config.toml
n_layer = 11
d_model = 576
n_head = 9
n_kv_head = 9
head_dim = 64
d_mlp = 2304
vocab_size = 11012
activation = "tanh_gelu"
norm = "layernorm"
norm_place = "pre"
norm_eps = 1e-06
positions = "learned"
qk_norm = false
attn_scale = 0.125
bias = "all"
tie_embeddings = false
parallel_block = false
init = "normal"
init_std_qkv = 0.0239
init_std_o = 0.0051
init_std_up = 0.0239
init_std_down = 0.0051
optimizer = "muon_variant"
lr = 0.00678
lr_mult_o = 4.0
beta1 = 0.95
lr_head = 0.005
grad_clip = 2.0
warmup_steps = 200
schedule = "wsd"
decay_fraction = 0.609
decay_shape = "cos"
final_lr_fraction = 0.0
batch_tokens = 65536
seq_len = 1024
doc_mask = false
train_tokens = 709200000
steps = 10822
dataset = "wikipedia_en"
MLP neurons of a small language model. Each row is named by its layer, matrix (down: output weights) and neuron, and shows model dimensions 48-175. Each number is 50 + 12 x the weight over its row's rms, rounded and kept within 0 to 99.
After each neuron's rows, "fires before" lists the tokens most often just after its 100 highest values on Wikipedia text that the model never trained on.

L7.down472:41 44 42 66 40 53 56 49 38 73 48 51 53 65 38 53 42 65 38 51 53 45 70 37 56 52 33 61 49 53 65 64 40 25 33 40 33 57 38 53 52 42 72 41 55 38 53 60 38 58 63 52 55 37 63 48 45 59 34 44 43 50 26 45 52 68 48 51 42 45 44 29 55 34 48 73 64 47 53 56 39 43 37 50 59 58 42 27 44 44 52 41 43 40 47 48 67 55 79 55 67 52 68 33 49 56 32 43 66 90 48 44 73 37 50 38 61 73 69 47 59 38 42 36 63 41 52 51
fires before: " | ", ".", " |", "3", "2"

L4.down47:36 59 62 45 24 46 27 49 51 53 59 26 48 30 68 42 41 57 39 53 60 55 54 47 72 41 26 41 50 43 54 58 52 41 30 59 61 46 48 54 49 28 68 51 52 79 45 44 50 76 40 31 43 61 50 54 52 40 25 69 33 49 58 46 47 36 40 66 37 41 56 37 36 68 66 41 49 76 47 55 42 53 52 56 35 46 38 34 61 74 60 51 44 64 41 56 59 65 71 50 27 60 55 66 53 58 56 58 44 73 72 51 44 31 72 38 36 53 50 50 55 68 39 63 51 45 56 51
fires before: "\n", " |", ": ", " | Apps | Goals"

L4.down927:42 61 61 61 47 39 33 59 54 35 38 37 61 52 43 56 57 36 48 65 54 44 43 40 40 54 65 29 55 58 61 37 40 63 64 46 47 39 44 33 47 34 62 74 36 47 78 44 60 58 43 44 39 62 64 51 43 35 45 58 52 73 55 44 33 61 40 56 43 61 40 64 42 46 40 58 49 51 58 50 41 44 60 73 38 65 29 35 46 50 44 42 46 71 30 59 20 71 48 58 50 62 34 33 60 53 36 49 53 45 27 61 67 51 48 41 38 54 48 60 51 28 63 56 53 35 38 48
fires before: "1", "2", "3", "4", "20"

L7.down367:68 36 69 25 41 40 58 50 46 51 58 41 68 44 49 49 52 52 51 63 39 51 42 44 40 37 57 52 31 75 36 53 52 44 40 64 52 54 58 54 51 33 48 45 25 66 57 31 55 77 48 60 60 38 60 54 44 49 80 72 64 55 75 08 41 39 50 47 46 40 57 47 50 45 69 65 48 40 62 57 67 50 59 56 47 47 59 47 46 37 45 28 61 55 56 56 51 45 42 60 29 45 60 65 38 63 58 58 35 54 57 28 39 57 53 50 40 33 72 46 53 52 52 40 41 54 45 70
fires before: "\n", "\n\n", "1"

L7.down2024:38 33 59 39 44 32 84 44 21 39 38 43 37 51 43 36 46 57 57 52 45 22 53 61 51 69 43 72 46 41 52 59 58 42 66 45 49 50 48 49 50 73 52 43 52 50 41 37 33 64 57 37 80 60 51 48 52 50 71 48 56 72 45 50 60 42 27 61 53 56 64 40 37 56 62 66 37 40 56 49 47 30 50 46 56 41 51 42 33 51 78 40 90 54 44 48 50 42 52 56 44 72 48 59 49 42 49 53 40 67 32 54 54 62 59 51 67 54 50 61 20 65 61 52 54 49 21 57
fires before: " | ", " |", "\n", "0", " | −"

L4.down1085:48 34 61 54 57 35 40 44 16 57 33 65 54 51 31 40 50 39 61 59 33 56 33 47 49 66 48 58 56 60 48 47 61 69 53 58 51 32 29 60 48 58 60 60 45 51 61 51 52 52 55 60 19 58 72 49 45 52 59 62 48 77 63 48 49 47 47 42 58 60 46 64 59 52 47 50 68 46 59 58 46 44 49 56 32 47 36 45 61 56 45 52 58 52 46 40 47 22 45 57 54 52 42 47 55 54 39 48 40 46 42 37 52 50 49 72 41 41 53 46 58 44 80 43 41 47 58 61
fires before: "1", "2", "energy", "3"

L7.down2201:50 52 41 50 47 66 68 45 36 47 43 52 43 61 14 71 43 42 54 31 35 37 57 47 46 40 47 38 53 55 50 40 51 58 53 73 74 50 40 68 41 32 42 63 57 30 43 57 48 59 33 48 65 42 41 56 37 44 40 58 45 41 69 73 26 35 49 54 45 80 45 42 56 41 45 60 54 92 45 49 54 68 51 54 33 48 52 54 51 51 28 43 54 56 43 61 32 67 34 51 46 57 43 41 72 64 54 44 80 72 41 82 46 66 39 57 33 67 68 52 70 42 53 40 60 44 53 54
fires before: " | ", " |", "2", "3"

L4.down1341:37 59 58 37 39 74 58 35 54 43 67 47 66 33 55 63 67 49 70 48 58 47 62 47 59 58 60 54 60 30 59 30 39 53 46 32 65 50 27 40 50 38 62 48 35 54 37 48 58 76 44 50 61 46 58 34 57 55 52 49 61 35 45 58 24 57 62 44 32 45 38 38 64 52 44 49 66 53 52 53 57 38 54 70 50 60 46 69 36 49 54 50 35 46 66 44 73 65 40 49 55 50 42 19 51 32 44 68 43 42 73 45 69 50 76 54 45 57 68 57 66 61 51 53 24 31 64 52
fires before: " | ", " |", "]"

L4.down50:39 76 47 41 67 62 45 41 58 60 48 58 33 50 21 58 58 48 36 47 53 65 50 56 52 53 50 31 40 69 63 28 39 55 54 48 45 68 52 60 55 71 47 45 47 35 64 58 60 59 56 41 52 27 51 36 65 44 47 36 54 50 65 82 43 36 38 39 48 51 68 63 64 66 44 48 68 56 43 48 62 64 34 45 36 64 41 64 44 33 46 42 64 66 60 41 58 40 43 54 62 52 47 48 40 55 54 50 45 36 34 39 59 68 32 34 36 53 50 52 44 41 51 57 36 46 50 53
fires before: "1", "\n", "\n\n", "2"

L4.down1637:35 17 53 53 62 51 68 56 57 60 43 47 57 55 32 50 50 48 52 54 32 46 51 42 58 36 51 49 41 64 51 41 58 59 60 52 52 57 37 64 66 47 39 57 33 52 49 61 52 55 35 57 65 59 55 46 65 72 63 53 55 53 50 16 50 42 66 55 51 45 41 46 55 43 53 46 55 40 78 43 60 71 42 49 51 47 52 53 70 56 68 31 69 52 51 52 44 43 35 60 42 50 54 53 66 56 59 48 29 59 56 57 44 52 58 59 58 60 70 58 37 41 79 50 46 46 59 62
fires before: "2", "1", "3", "17"